MLP neurons of a small language model. Each row is named by its layer, matrix (gate and up: input weights; down: output weights) and neuron, and shows model dimensions 0-191. Each number is 500 + 40 x the weight over its row's rms, rounded and kept within 0 to 999. Numbers have three digits each. A neuron's up and down rows have the sign that makes its largest values positive.
After each neuron's rows, "fires in" lists the words (lower case) most often at its 100 highest values on Wikipedia text that the model never trained on.

L4.gate103:522518453489481494418548463469490493554471507420526558514511497526497497435469427435550507475560436539556483492505500462481479541538557491490541551462505531595546462552546479495527526535619506467514461517525557512558503428504504512553515527522467438503514571513519463471521470527438532515478478505480534509520515455545498453497552541501503507438414543471565511532549569462532476450459555467485423476443437509492442536481558514511505488473525468500524435484523561514466459500463469530507438530510589594529535523540469507510473494508509457543474538533557510555501608495466549584
L4.up103:475538516506487531494477464551526538446508533490479510535588513532487515466506509520469487486469463486573493486509468414530525522507521493529555504503598454418476542569480487451504478508499475494453435500487480405534553542599543492567513462486499469479490438555432466574475497605454558457517478524491513483598463538434508495489472508554539560541549535492469430496492443493477535433554502501489461496441485509552519519463477492516560496562502437524484573439511497406482562477485495504456430503444456521494496571510414514501501478541486486482435514561458500418524516558524485496
L4.down103:571477511505496530509579574495434497545548499512480530479482426545526485483512482546457487549450463483517523511506463544479494535412535540487479526456547361518416539498509483563533516528513424500589512479505489462423496484465541498453564496525495468511541496573507515544458496486457498499479461426468560484516573474460474444573487481560510440555482533512495540547467447508402509552585426493598540441506533459447498544496522504457536443500445480508501479515483529488558497546517490586543567554529515505506523483498535469523505444491477511540448559469476524534508468467518477495
fires in: "war", "while", "white", "why", "wario", "we"

L4.gate17:485534583493579476511441450463497459519531453521542542469486523471500591487492508540476528523555516470526546565493504517399578442507474508598500513488534493497549465503456501569439486575518464436462504528506532521466482480437464412501474540468530523510482523490567487490476472565499471586510525515544511451479482442558439564489481524513480499432573563474549468574514550455517505444515522517500473504503475478516513473476437519433536462464548483480480515479558524474397464475438478507486492491607533480593481546510551496498511502554571519573518491468454517532541499506519545453
L4.up17:431534547490534539554442548493534482497564496491440438492498551599479491544535513603470479495532514490432513463473470548536436548542509531451473528521477457572512483475478497497501499558449477510484485462482514507492521463475488553487546560488439471450543477537505505469425517465486397500479502519469520590495488555498494533486492517448535484419479463516468436531505460477447540512523438493539529498525466444426484564507537540467484473466464494468524471576544520336491442488500473437522575508493519450455516559428460494508545479495453441454468490506520499482473508447500423467
L4.down17:467467544427545526486474516470487520485505492470536501570541547537410451502448455465557503553544447537551452518506501435532488456476465536458439470497503511502403465493467514510541499485453499466522515521526500482503455490480505519430548551499476548539551561464545475510479425572502424511437520465492509466495496540543489551503492414520468443577514455491476524475537454567510499509535483438449531543417544455480528500468476436488545571515505496503526546524509471481444512568452496547580443466499482558525391575547526582487494498574541485522466549463509425495516527478570519529
fires in: "there", "anthony", "original", "arrested", "originally"

L4.gate157:521560467525465502442516515458512477458508516493558577502483482452509487528441482482496471431535441534553503519465507520485499480478520453558497540453507511558508426499485497587469467511492516605466374453545515519488580472460480566404488481458483412482537536508496444569517494517536502498506475524506439517497585465456468453527485474486528468543448485515491516549477485474563550546466459537513587492457476559470475563481502527509397464527522512477528459534529422528454456491495404514537501500477510474512533513540501561552497500516497566555562447423510467521500487489469536590
L4.up157:512497507492487527497514514529468598413539556492522516484496492506515469480465483515531547506552441492593380491498439552486480530534515494522507541483481500531463536440486502533532468516585484517451467508472531472487587503517504514510524452485498503466503575465469463505501505556483551492503482540537462496473570557395501450447459504543507554450484469493434497510444436532553523492504514551545468464458468509535476452444599477518490494481567531509564468466413518524443396473456536555452439483459418511551568517552459525515516542521531587505511493455456528518541559460519551493
L4.down157:537525555518462563553541402426439454529479564500460493511516557527441585508424503492462462481552552562511491436547489463501432500497521510477471481559468498487541553451546499550476573606534465530515508491458481568492593522507416542544542515533488492474539472485563478501461508499581500448484524475498540537498524582463462562513561498519504513428591502565435483524478482517504455526467483496473501514501491559520469517555510497492473464441551509465530504467442497529534492506479450518477530451521556610492491552503480570532517493448508512481423478546490548515472555480482482544
fires in: "early", "edwards", "health", "edward", "eddie", "2"

L4.gate63:438508569525529513479432480448474460443504487607545457494509499490447505467469489488528455520558472501512470528477470494481507463549412430473488473532562450489583513512499480432496466585512480465474442517501527391472496405561484504523522546492539476472496530551506493502424529504456428549496522428447516525539480517491490464510564502434464550572531501456440495511551514492503526486480499479503513506433497537476527482512510570511472463442540433527485447478468532503418424482495500526405582509469600443472521536502422501459474480463444527457539485501462525536502536513535545546
L4.up63:504447549516579497494499503529453501468569473487498482530447516552474516501599417529482522526512487579494540556460467452582500414486474478492487430516488457464537553537442485481451532497484485512417625524528507457458480569483575528471454493499481513518516557483493432518458501503512471575463483501518488472442436542442534486530537504505504530531520479406519505506454561573511493558569521499559521478512481578488528504551581512408513488449440487457439488516532533519459494495459496547511536511554449493518492527507490463469470503467454474502561597554469531428521490444511477516
L4.down63:534498508473577500548424495439496521477515450513491519491545509464509449538508491554502474423555575550537539415447529515513500474408538479429535542527491459553573447504507571520486513546541506573493485439468576545521467546504510550485509523449533487553526465469469430457566461487519543503436545491488511495549513542476493526497467466450521568503424519546480470572491497544492420450432493504451462534489484493475586456526451505481495503472464473511487524540493516479529580459502492430510579478543557542530424444519464468485475460446476484512474529473543462479459461599522468559
fires in: "new", "main", "named", "now", "among"

L3.gate80:461496507528456603431500529503477477483586515522480441511499444494493458489388531479465494400516491530552484556493564454538504528477487538478505499448525459542512598526521475547438474464482470565472468490544442480509574500469525506479544504464538520465502494521458509538452435517485487463523506547491567433467479564529433521586503452526414454508516546547477546517570435470499481531511469452414465535488461531442550541526533505484508477503456519480465457505549476519485432519546433460545525562496461558520473532520531511541514542535506484445424557541466438497471571447510508509
L3.up80:513530527494433547473490502484467482448482493469558529483486472438444511549465428539531509466484477464472484511424568425518445554435426494453407460495521418365525486475433454478453492491454486517512501499603506484498538543525565482481494517501540493480554551500432525480438486501452495539490473533501542516469395557521425521448493559533555474543548561516487476484502441491489525529442434473524465526440475511480464541528481522540486502485476442458411463483518528438471487497448446468494497523526501552494512451492555507496582517495456450477494527530572497500560537473549499534
L3.down80:499494541539491500514528561477523501463496529483479457492441512468481518473573497533521527537466542491482528447471467508500452483500568534514444554540485489519489452425449446507467525521515593425529474482483509378494482508488509483519550578476491448580538486500413523470464531475475551510487493478485481524477449505518556491430472441477518517492486497453471445448531551580539463450473547542477444506524531568443459573516518589523499537484468496538505481481515490498564461527469630477499517485490535456486553448420520459445465524504388428446498464542480449475529491561557501563
fires in: "this", "his", "the", "its", "each"

L3.gate145:600489549554516476456551507451544479480449482463411519502484495525542502501503493472465442542459535516466491519469520494545499477549512471438453491514496503507435528508426495467553582486504480483485511478470465473476528527526464528508495482512525415564581578534468509497448467584444515528525494539507460512467469506484548494473523478442438509471531472531440509439481524539565554511487549492513463454520513452458433555547582437517516432457458452532502433441567576516505561474473444462522476494561482520439543516459523531518494461544532441449526504424495577421534585438495473492
L3.up145:540543494574508486508517522484521511469513553526487518493553485529528573444477589514466462433574461472499462487487446504505463496500454488462519496460448426607479550439536462456441541492526500493506524529513540481516450464564478494452515501470539510544462513489531542501598525470454527523472510520513528482482451423473459527556523374515493520443536463456438563511454438528437532510506555447478505571499480489497450512478565396481526529609528464497539526524501552450523533543463459497542515502461494451566456555488455530506538478465525497463479593507537527525468531554513431498
L3.down145:519537487525441508462556472567475523523515562476532435532475508451457518533561495553496558536511485551568487611493526531446572525511428469548474530493507548469535451555563562550483488536523535460483506490502499427537517471454477511527511567473546517496466558490536513434541521573533548538412517505492555498591464519548475494496533504484515508535516482462468482501487430598457583515555487540469478473546558461508542448427485537483527592569512491519486545524492520530530474502546522529502512453407581496534509577497472507457507506522471492565459488526538531536442459461534528533
fires in: "when", "where", "father", "africa", "become", "african"

L5.gate102:471430477483516502504451506519509510483554515459599528534498533472529491504538532547469470445515470531529458511454557499516432482526496458505534517567537506473494470566443492486495565462538492456517535457445552509523548522492530478467501480542587478513530493525430539457490499596481489510570483551540611463472516492474475513478599478527559509516463503557513460516536447511512461527555458519546460434430494542471431476426525517561474486500459538514427499406520522546519474490447494519438491491508525518460457491504532508507400530643475471482466510489536545491506564478546431559
L5.up102:472502564515542570522547577411543507528443494545484498522461579449419533423530488537497479521494530495475472492445544464447457444461429538505471507560506557582501554414498535496498531509528515445532420482511459579494439535563491553530424494481469491492511570514509510474463452463446524516466493513479490471530474557480489564425516524482477505531532572498535442510475499441531429529492448475530495485563579535492473536447580477458452470545465533481536483498481461499541461443520516484482539486513592451491497487502603513499522450516521412477543488468490531531508505491521438506
L5.down102:543494524547577479384511569477524519501427482532521557472431517561477529593473446530504489474515511494500487498499417563533541455552484527512516493521547541452569468527523475519492499569443500538492438506490479499440509528551507459462548476529495582475467473476516534531526505500500524488410534446472499421564516508475492496502533482510434504486551499520476473498509598454410478476522465597441492552534485442468577585481532517507523527554473405432564497503513524498540528487496497509556495523463528540557531499490520440460425510471486452516526524503483523445499394495475525537
fires in: "about", "those", "than", "bay", "bishop", "band"

L4.gate8:577437584485552436491532508459482489527511518531540505458520534444484493460500557500535462442470576415468531486486549445499539425484456555483519454436541479503467534523462501486485452511509535515452498459525539464537518504547496452519435487463520466508539504507458591515413550486535437560434476486505524467521412497522445541532504482506514544500507531544492522482565474545511414458479590512478439462515507470522413567503512489502488546573421484511490494515576526557530468600493502492468476472548576571469538483487481501570517508507447457507441473495491547503582493503528560485
L4.up8:472539482529512538514576535504480544479508486484506501453516498489478513505498470475526479460485525544528470509480541559537513477485499551469483662553526465498450438459478533528537518504529516494508429485586495446488536510453470518430572526486477510496516529491456433524533534517490447527513529592443542508554530486525509509504533444480495560520518429452482465594521506464522506537425493490493452451579483489445563599383499570476467501485502522570496504538543543445503474525472420505478509559530536567540475482477538430528523462525507466476577524527545512489492586442530535551
L4.down8:504456569501496434470528501531393509503498540470535474505529562478493496461508541509508487529487546475479507482516490491509476459475465516490498466482489496474490494522452449555482507516485573514490509476524547281517506515515479501518490526509496504616514505533548540601450478481533479553481555529448550493584513489508465515524487495498520555523520501537488515449426506507464468489475545493442494493516532489542471492552481444493472492518453454470449470485507479531573502720502497501444475479522547519454478466455508511536531555525479477507460494486527566471544492546504543495
fires in: "the", "there"

L5.gate83:474482563493481501508539499535612529477503526479498495526547595477522467522527516496482528496460541500591488532530476483481530487491455442539542533487532442465518526506457441564569481381470509435394483462502504479481513439519517522518450519488496469500463426478495465469496456506537474460479471585511489454462625507457473480510471486486507502512546488512539517483546567471468587502517491429529538471532536503464436511431464520509561470478562473561499473476500491463445439516499541497523498496468508513567590457429517531468476532533494482448488408567462515573572462514441461501
L5.up83:526495623524482457485521505523538502581493529472453446487502481498514536542531494445525505509496503533479500442465488388440545505542465448497479501502495521487578489514528588539502512523512443474459436454434481504542495489541457466509545437540580502452570484423509453621497514457543583508501503523496539441530521529440513521496555533476546580512493510548535542498465494489480502520502544503449446495557419591495440548491464482523490501407494432508426518517505490517515529553438527571533437444516514528525478433547555491516522495429480457475475493527523516513532487528458490461
L5.down83:534497486450501545477488477529430462534524488496465572495502490516541510486456438476491511510424571576517490466504536401530538547544439469499478456488399556499543469544558572507474443505516507543516460539556450485493472523469469430501509467532533492433524478464461463498494537502521533519514566439515387551484461563560510461497481539416508506511557487477521511460440550510514495513557565466457462564524491543469547502450465453483391531465453496594486553501451519472551510524463498471514445443542467513529472511486501495522573489474469457468510512458551526439591491548490504544
fires in: "released", "announced", "lost", "led", "sold", "created"

L3.gate45:498486577541501566400508499469582496490482505463489423549516479532458493496451558499590497456533491504471554492537527484488553481484491477538568442541499530536525544469509506468478484508560444480489469493469531490463455457538502444533507458595536455524566579563503546541456527495424485534550460518465500511510546551545476497486490520492464473501461549491497433490529486578447484580462490474520439439480478480508384560475458481561495439500449480549479485453515504541495524482478421463482520517497494497486526618544546495447519536565480464513535519555475579497481502422536435471
L3.up45:399516485450460421488467501480518462417592537540509560499533439452443479530488554472479468445490419506515532542453485462475435472449493527499498507465453485505494499487461517402544616485545482508536526478461534463501452506536522502533560567547526504441491533437496501527501542500582524499478470491617474561505530546473451585532456477525470428509516479471518511513532478504436522508572518528543544434508457492458479550471537445509511487437499480491425530533471539505466446515496467480475538450535525558492482457441487507489521436519454486535568500504560537481544542423516502477
L3.down45:524543563525498513521476461512460475479528461480610531525430415558483479451491458521475458407425430582456516529477532509493436473540454555544518548458501511612522483435485533500508504493460561524534537551531509439452479481424463504514531515553512424497466465392466541526486485550477489472535535483531534440505533556439502509524513500485464495488468531479501481508426505593547517488487522530477475472534547527516534493458486526517529467527496468518532453471499518513480470457440464497455571493441527557407548520530587533472487469472495544529459503448515453507475513507515419420
fires in: "when", "where", "because", "become", "whom", "red"

L4.gate180:518559545437520466532495529487540522617488501477512535523479478497499481481527495514524524386424493510479560499454581467496517505553539508437547473494469550494462396576521483499489563405517502437500492477478473545462453553517446491507504436543498436512472505522487509508519447458524481482392524512515580482532462485468526510477498564504514420513392482580424466514577459571503442471547545476491501517486491528488428552580521479520475526455428535513511533522502499535529501494544525405522483508566506488534460520466539453484528482518552514530438506460517501508477452492444483487
L4.up180:535470469440546506475465433515492496466509515478555529498508492508538417481558522463535518417445491521551551501533553502560500529557489476484527483521511557522529553492555522445550528483474558500448463532478570525527517498522454517498483554464411552560559434436487433493552528508530486591509488512515452497579525552418485513510504508535517541466400531498536487496473493536375487562504439567448512506492475491469511473550519477456543505476537546478493502534523552496539560536425563493446490487480479490569519507504588509569473509499456578529470567511487561481521507565498432527
L4.down180:461454496508468531499529525446550455468490506505587539490422460486434502512453467460416404488558532507531503577502475546474481459468469561510531527474491478505478527514499554486495506477494566489442511599522498393536557510500460489536451463522545490515460534471502494479490517542518584514520444504487501465408505504524566436528516550498520501519515496480509519490473482520474568509580516446414498485454546481486544436428484506513428515476534522619502459377459488481352544531467457526480444488460530528470538495493485489516451491477518478504537522497489538477501494543485459477
fires in: "suzuki", "us", "built", "prize"

L4.gate184:440450566548483486519547486469545468505508549479462500529543543489416570535495525553463523510487504369448565463470541478497482433520443464477525476486558501486507447498512405531520453553531489513480498477515478509425486493487448502503584547530467481441446602519463473482500487461491495497449474444567475496498535584562475513601470427554482545496550517482495526485548563558499516529484505503542438512491501450493401519522554496435538541500520440450590505508570461474513498516503504584498516509408536470500476437461474465461487477488495449552516511523500481467493480536473489476
L4.up184:555441539550553451472473535406526486387519488558489428499526533463511542575539486456497479523409555493478555547444516439481555491587475523519515401491571511477523542510503414578529485511459506449457505528453449513442485483490474480527487518453480557450511504498500508465566574475497472503448508492588472480487503551558426458546439538472485463520507570535517475562480479523508512443476511529520509459475499532480490476533557481536513456477520492461520384502515488502482445559513474520488493493487529462557551499455517539542556485495463425516476563433498476488541518472561483538
L4.down184:529501517530479484485434524520500479474528524496531439489460493551574484545564587544484551471475484548542492464523533476426552511525529502436586526513524480521543519459506583539469477484505477560477474546534553529520494491455489557469552473437504453563528541478499582407462483495534519506577494506425516499402465478416524527453517490461505538497498503536506489539544450523486451598501501415507446542470512513483463508483564461448496578485417486486486539479515613480512516572534522513508466512519541481542487412566502504443591440518497504453480486499470504472477457558487485497
fires in: "became", "not", "also", "best", "only", "become"

L4.gate39:452541462477466464481533538439509512502450483458466528518502474512550522495476580490456517523440517519481512412496476529503523411529483493598514506582469447521452556424468570511515442499491467500495520503493469557527507503492489456493577578531468502470499496605464486514519544560518485559506535467496574477508514551610453473503493505518535436484456487460502506511508486421499534528421377508507519461542489453468488521512545513503456531487468472504526483579592531591480481511484425490524524513485550537486417464549461483533486409501523485493503481438455513519424451538458472512
L4.up39:372542476454499539521479492480544537517428491468481479558472534554545454556452529523465498491504391460525468520499436452542475546503537522540438558495487494520489458498500495550468546531473448581548461429440451493496517577449462541424467472538539509438467459489526489488511474541532507496498459474541495536530492510473459512460486500463512529552452458503497404485492480528436543529555496478533472540563554518576474582513517458517506553491502518494513551540469411430548531474532480537506488531492434529483516493508564492529420499559494613516486506449514486520501558487524467410
L4.down39:550455466423509521447515576512544528444501566487575480509453536483426497533440492469420394458496576481604535481492521450504491495550547405519528490473479516502502537449521560441514614529518522528479576505478476511460569483513436519516498521564485503506481541480504492454462506481488494490574468495498486512438527462384498482498578523429521576547503430552539522508471487546547488478464476515456483546453489567501583460528484530543519476514520544554417475493466446532454468493461433471493506483553497500493530483516506470529541476511549542505492541488532480516455506463496509456
fires in: "john", "edwards", "edward", "george", "eddie", "espn"

L4.gate4:471566517529472542475502443444555485507549530461535527540464460514492454562451536541440519446491528484502445503500461413494456501499518505544483480490507429531527555474524567459414465510547554518506453463504469504455486445549546535581475447488529470427436506554361451470429451563471494475414503467482496425467524502518525487558440446527496519421493487490563534547484511517533581528511543509504528498490432510545407506469476524526528517527472477521491421502512498492478450537490495419480531567486516552491499528471472492422469524600513478476474488523567512468514527470519481484
L4.up4:508531512568544459475511481448492499404478580531513452460546545446546514460499590537577441517452470517577529538496439515442511494416482505507492470467544477564485415448496504478448479435594527578534463499475428506487523548603467441519596515454527556430440506514525546527501532516500565513538488500506509474492502498537478544520511408519449472540543544502494488491470421567508509494566506554581552492449490457519472519531534483491523524533505499423485528504506484519499496480454504479548502464490501511545481471452455538466586494533535497487497497462518537558495548567499461499
L4.down4:456576521496479573519436442516466585448568615571486511558497517495528564452433495401510474485466448510510433489454520460479445480553528445538445536466552539507504476504445485500572492499522564480519503498468505468504503488464459509534497465486472522407501481499514485567427453481488486537520514524456536405445483539492473517513526455507504567567513534573539501548409526502505550498467475545527506482583550530527498573493478470480500501457469555593464515516463478492479490436501418497486496557485574474553465561485507494494483500527486582521508484496490506541481526510579492540
fires in: "when", "than", "within", "before", "where"

L4.gate56:475524512494482529483532529470559489564518508556513545494476503473501555459458519560518451496590475509541543519484524479477508488452532508480534491478454590486481429535534490535491511489465381499549428498514546507451517503504480449488464516533538447502408584534483593460515501456498449545445541532554502557525456553463478492558499490532482466565455505586479526530519480523532447608470516472571479541497488510462427553501480479500528497477456513504468515438537490506515497467495518468494517513531564396504499528522539481494519464387507499507531534483482443601493390555572495528
L4.up56:537511451538489532528466468496581495526547603576536530536473548521488475518466430537482494517489474524582507547449504577530538480472544564438462498531488543514547401510531441499440529458598439567522486531459480484534556510498437591534485479477492526502427477515452475470503444448530468477485465490499526562528543612463597506568448500498507480563540556496466519505419485593494522482488481529485534495455538492485475544545592506519508507499450463469509505509484454502489559468480513477539473518499541444502499547492506433475527543506523545497544448495530424511495499570514519499
L4.down56:515548477532526447516458507533506564484421499453528454524472439497382463493519513486470431542464492512560560445523470567534528490563481472538540484471468576413460527474530495521455468522608462550472525448531455515533490468520445545522467505511535489458523423401552466510478519499470546429601513536477541429537562426549451460488568497475486552480523555490451519421558540524485505490521497453514523440440533549540468487472477527521451556514502493502569465470499487451559517509531478457495543476591441491482487496492469489522483457483496521573478509483546515480537505507458499503
fires in: "against", "joseph", "again", "teeth", "existence"

L3.gate102:538511471540496570413511453459488532461483485531553449478500502488476519497465469476495491538495474571510541526482580525433417483519432574482555474486499466562561520491480487475516522543532414545530586492506521438510496548528514493539558525462521459526542529513401527537493507497454468543537537512516542501412473538444537436524524581466497556497490527463498455494552546518537490482511503537463521457463495533450493546517481501510469472458483444567526494460538644538452482399466502474502489484486547502465560473455486502436506540512491478523548471528592474547486597435461511486
L3.up102:409495503517482494524481482463519531517593450518432556516612504490549574497468489492559465504542431498469567595511496496450514501435468501439438502540519405517541491488468475444488507450583492532486511478518585464460449532496475556523481467454517438431461567581512546469530522464469440413526485506457488526465479515448481543522495471563498533535537464480532482518521507505578538554500429490508484494499463465522513565534527471519578500535394527530515540517487447489418511451549516497493522463465505448515474531446459461462514522460482559547558521520480464518546527495518521501
L3.down102:482429514497502501474533499463454432533559517484515503479523478525509550501558549541456484417513571579538548508489509539521588476520494526557529481521496477421530447473493548434401555526485512465500549469442503552495551532456459482544540537460480440491525521461497520437509558473440390480480530478581559536534472516458462465419464492440493514510453517491471506483482563495474517529542462510452486420505514473441494476438466533500512540445486552551433543557526487484513462506558478462508455532513484475445530605472486517517446503527520476483469571477526497414440538548558460480
fires in: "new", "main", "full", "now", "few"

L4.gate84:482471510506449468444543449526455417484534513469468531506526443530526443417531477496468485482388608514552514477454462454521481534549417481500519497444598508522552491491496523469502492516563539487481527524525531509469515483499450498501492460502548477507464548510484500419487448566512523383550563454423525486525521434477518422466526465465488474531490489503613459445485508543535503477536526496513540499452491518542475494486447542467589497478562451541560526441479557481518538535509534534487482509500495473558486512526508474390466498483487489455543461519517578545484500561494548432
L4.up84:468506451522450539405490468530459502438472460461528535449528475500461387488471489551411522502436560481523425532503515476527429540546478526503494494433555493482486471450455414451511394482466504512562494492507441446498478493540470512500443557488523513511518503441482508496523441579494546521510480510489479534550485446394500501573432532562567505537550494436523526504530551518556537443490487459437523542507445495503430474474597492446534515448486447466497524475527496469479466551506551544499474574482518494521473500548512457560513522578540512475529512525494493530444535478544536516
L4.down84:565582486495476475457463539519504510452541589498533512524543567574505550491503481445598500482490524482440537574437506461516538482529509492535536510545481488523520455520507491520499564485484521480517536582518493515549509480531468465467470490480469486425565502523523425497517540497521477450473470463433473516524478536518537514560432450480432442529430544513490520475532415423539519484492505545443493523437519456513588591597458550469553443482450528540536510459441529559463535524489474486492517517583508530502559491451526517548413502513464540532551509517499453454466521449437518454
fires in: "built", "between", "located", "of", "brought", "background"

L5.gate47:505453522515500530448467502431503476463514556545488503536477485556477503494468582491509494485507529544481555476476486523412496505494463512495482530531535522453478526457460524525536520473441462502488553460495529491477471486447477536503436505590485526549512542470504519540491480520611490449572478565484548470524573453420513428476519503567456532512524506503490490523486415561457446580599489490509454540471559564508478500511532508480487451451488466532514424512529523533484409483506536623483513473465492465546472518508511485499420527524566609439465430451470563558546513499453464535
L5.up47:508403579505488505548508499522456470483508530521495462488461437427480539467499510465548533462453475422405531413479474530464499464589486466477574524486524511432488499528499506425549456510502463542536472494462500458498484418525532444492491585588491553514527539460539521565423570471511492555492507520513487465493502541444464572517558517481482512498596510532504574564472447541427499499576510453482506474505527478477493567471492459556485504473496596510490541516564512564525501503491568523502532549382479476517560445483491452489538498468542538501528487458489500543498488515492478491
L5.down47:517387449522515459549509505446483461461517563536500477490503521485575593512524468486451504501525503533532519447396477486551448551461490464549451514475496558473519459552492563499564491522582560506508515565542476444538480498570474428567513564500521500466510581423386510523491568481496540521530481454476437515521467548542465478461470567496583455522508464503570482555518524446460483486477485477495497521493484500483536449518505487453473460481513550565491539476459440546536502533511488490527517553424502441502490479449503459483544446553508494491506554387466517511519536473499463460
fires in: "can", "until", "involved", "traditional", "canadian", "additional"

L3.gate116:427538524523532543503516471472512506546604508453490536516533497487612460538529465449572507489424521584434521495501536523481571468494457496455512514488441517497525546517460477487479506556464451467492545488580521464453503510534485443513548506497551511522496518515446493562449475502446465486430552512517617527569488486518503525433467563534528435451493485486498489543577488473515428571563482520471454561472555502492523511512479541527546477449465447493423524474507486465528459489513509554445469479480566506478445451396494472467453484515562522486520498526517545471444569425463519524
L3.up116:476526545450519554477514508530520464551472518523458554551528514517504479488491385496484457493454588505516582502500544479519530496401485476490486471507473420422537418489521536529486516479522491561525483506581456471489445513450448524447554401545450542564504549433530430457495452428514556543516478548510462476500452507415498459491523558474596511620501480559565500511495505547447489490535529498524493502486568515490536486502454448513507481560475448495538488434579510468486417531540496528524539548523478505491496477524530505481455519443506507539517530485481464473502577449511496507
L3.down116:510449480476527477533485519503492525446485507527496554453480523487423485494494481463484409529506591486536527428479468473483382565564534514507611516504558445504534518557522479472450504473458556510470510529468510547470468534488527541509493560559555509461463547452530468493489497518541614550502571489488441522572564436534475411493497541528506504527388580468488533446527514434481550459441484531512441509505544466524532533531475509497509549500499508518449553438529484479515491391476509426511417510536483533584533489544485507531540525534484518521523503524469517493518459475496528496
fires in: "anthony", "system", "kingdom", "systems", "project", "king"

L4.gate59:471497542495523486541473448511455436515414546483502536494547436564552509483457522474470407489459505547526450578459555468545486503549481478558473478493511519430531540472464532487583523469460548445475521463462509523517540530533533511471576568569464530519494492490473543591542455502450582531493478468513533510485505532480497463504483464524499527475520558525498476560549519512524517556461558410557513456493487462493490486528648477501496567475505439509472538508529597522479550502497530483514526457464492496515442498518554526427426460551426475503514473535496510572474505476566548440
L4.up59:502483569475545523575510543491564528416529519462561529496487472501458560503519536484462456446485518478522468558419469485530480470498522475533489453503528460508522570501558458429503424466499531467520539473539467501511530540602482456511518502607487542549543531512468420518564468476467517421469543454429531517498558479540500464496478451478493498433491445499565459490521522493433535451452469558557509433583419415501505484527491531475510558543511445492441533532472480508516503481445460480547487520487543426515427495561484534441456536507515511527523495576461519530489481544545449543
L4.down59:451551506484521481471477443464529439461472530564477519647460471532550497494509474507500576562483485537471484484503522542481459508471466476499520474482490561508576486530555503509524463505552470531503470476587513498526514541469481560513440546496497534492475599499342557430466485377544481524502454486530485507522485534502539551566506490507486474477494495525503476517471524466471532479485572517458510529497547529515493520434582474492488456508452575513494529562493596489517442518561529435431497513488520453490454575559543487514489500445554504484503478514484514547488494439524551567
fires in: "him", "third", "himself", "wide"

L5.gate125:528425564472572473492501477526515467521543513517530510523527578459445493447540546504512541550517594484513516532507531483455477450549422429518524480437482532530471406499463417418548522556547466508510480410492458517510478518477505517492525506512533434401550538529540505521532506526461463612491462525513468498512521519504408481495535490455535498511548435539510533478547606483533546527474520444496499501519549517507350503495466464500526538457581466489425495468492466559503483527494523497433501522543512509567528502464478482479512527445517474436485515530481495514522524551545507454
L5.up125:470468521499481515426467516511507452474511514486527434558554593463524427515486524538462536527480514555538400476520491463488515484571513526586398472531470451417424529467484504479446481430448476524430464446471364499493535481514616486458358515474508488469482505526507504527543437492478540515537478501503473538483497542523538476455515519509559488552451489444466508474466522485491464535520509456528527527490463483535420558460502502470484477519520527553455429511475544463512506517484546525528510575473439504470474462528541568516500486463553428550531487499465475500512510480505523539
L5.down125:483521471436455509549558466466469423455469596502549525483501546489555532487452466447445509507507546480467529505471549505523451528524437506486519504471482459469479507539495513489520450522492472549506494442515620484550466487533396525467591559498528484460539514488460509498513473450513475503545469471470513502468520505461466496508511504426474474474513483532445568514462453467474447526525518560512551500480482557379465537498528515549488475496495479615449527505506495515413481458526465545529532385536530551518435427474507551462579475452411513457455497472436469470503548531493523466
fires in: "released", "around", "throughout", "created", "certified", "about"

L4.gate80:425538459483472525476544467544488539505512469444506505524551509503446482446495501551471483544544417571514474532533502445479577532485501425540567534527547477535527478460457536509526498496522534426513539438441521478482568543468482547516579475476461496502504488563430557494530458523395521518501495478425519499447538485488519478556485479480531514410500462471545421536520521513531530550499567554486480508562508555525513540477649523437468536530543485496488476479530528554429435529487519439520527472493485551477512456518569462530427486514457446500526476544549472521578527531506515463
L4.up80:514557492469521523496445508518447552449572515535441506494422526484435564480481532482529502497531504481508526483485472460494492484463516458548506425550513513541534515514495470479463478514438433509524484548522460500452497530530501483555460503407440533502529592479447506557437505456519496450477460517478532472440494597557491436501522477417524474527542529483504491445496539468590517487479498526492572504378492506482490435506522477502461484537454583517524548444581554542452424535514472493506553540454434457474511457519480553516478561496570489478544446531519435591500458567502529522
L4.down80:516400555548488546488525495474510523518483483430524516485503455539473487499490518568509495537475473533517439510557482493410511481476446488549547552469504525502510437435500508522508532489452477483532518448495471523538536457509497529483516487461514484555505574449531525503545452423517480484557445522605497551465514488497518491556546530526494452452598431555478483496406460543542573460447562490417507500432564554527484548538551504489482561527506495566419478496480482479506444506491469485519392470580536471482468478510520525594510517436551535476550473582448496442498491509467500499
fires in: "several", "four", "war", "few", "female", "fewest"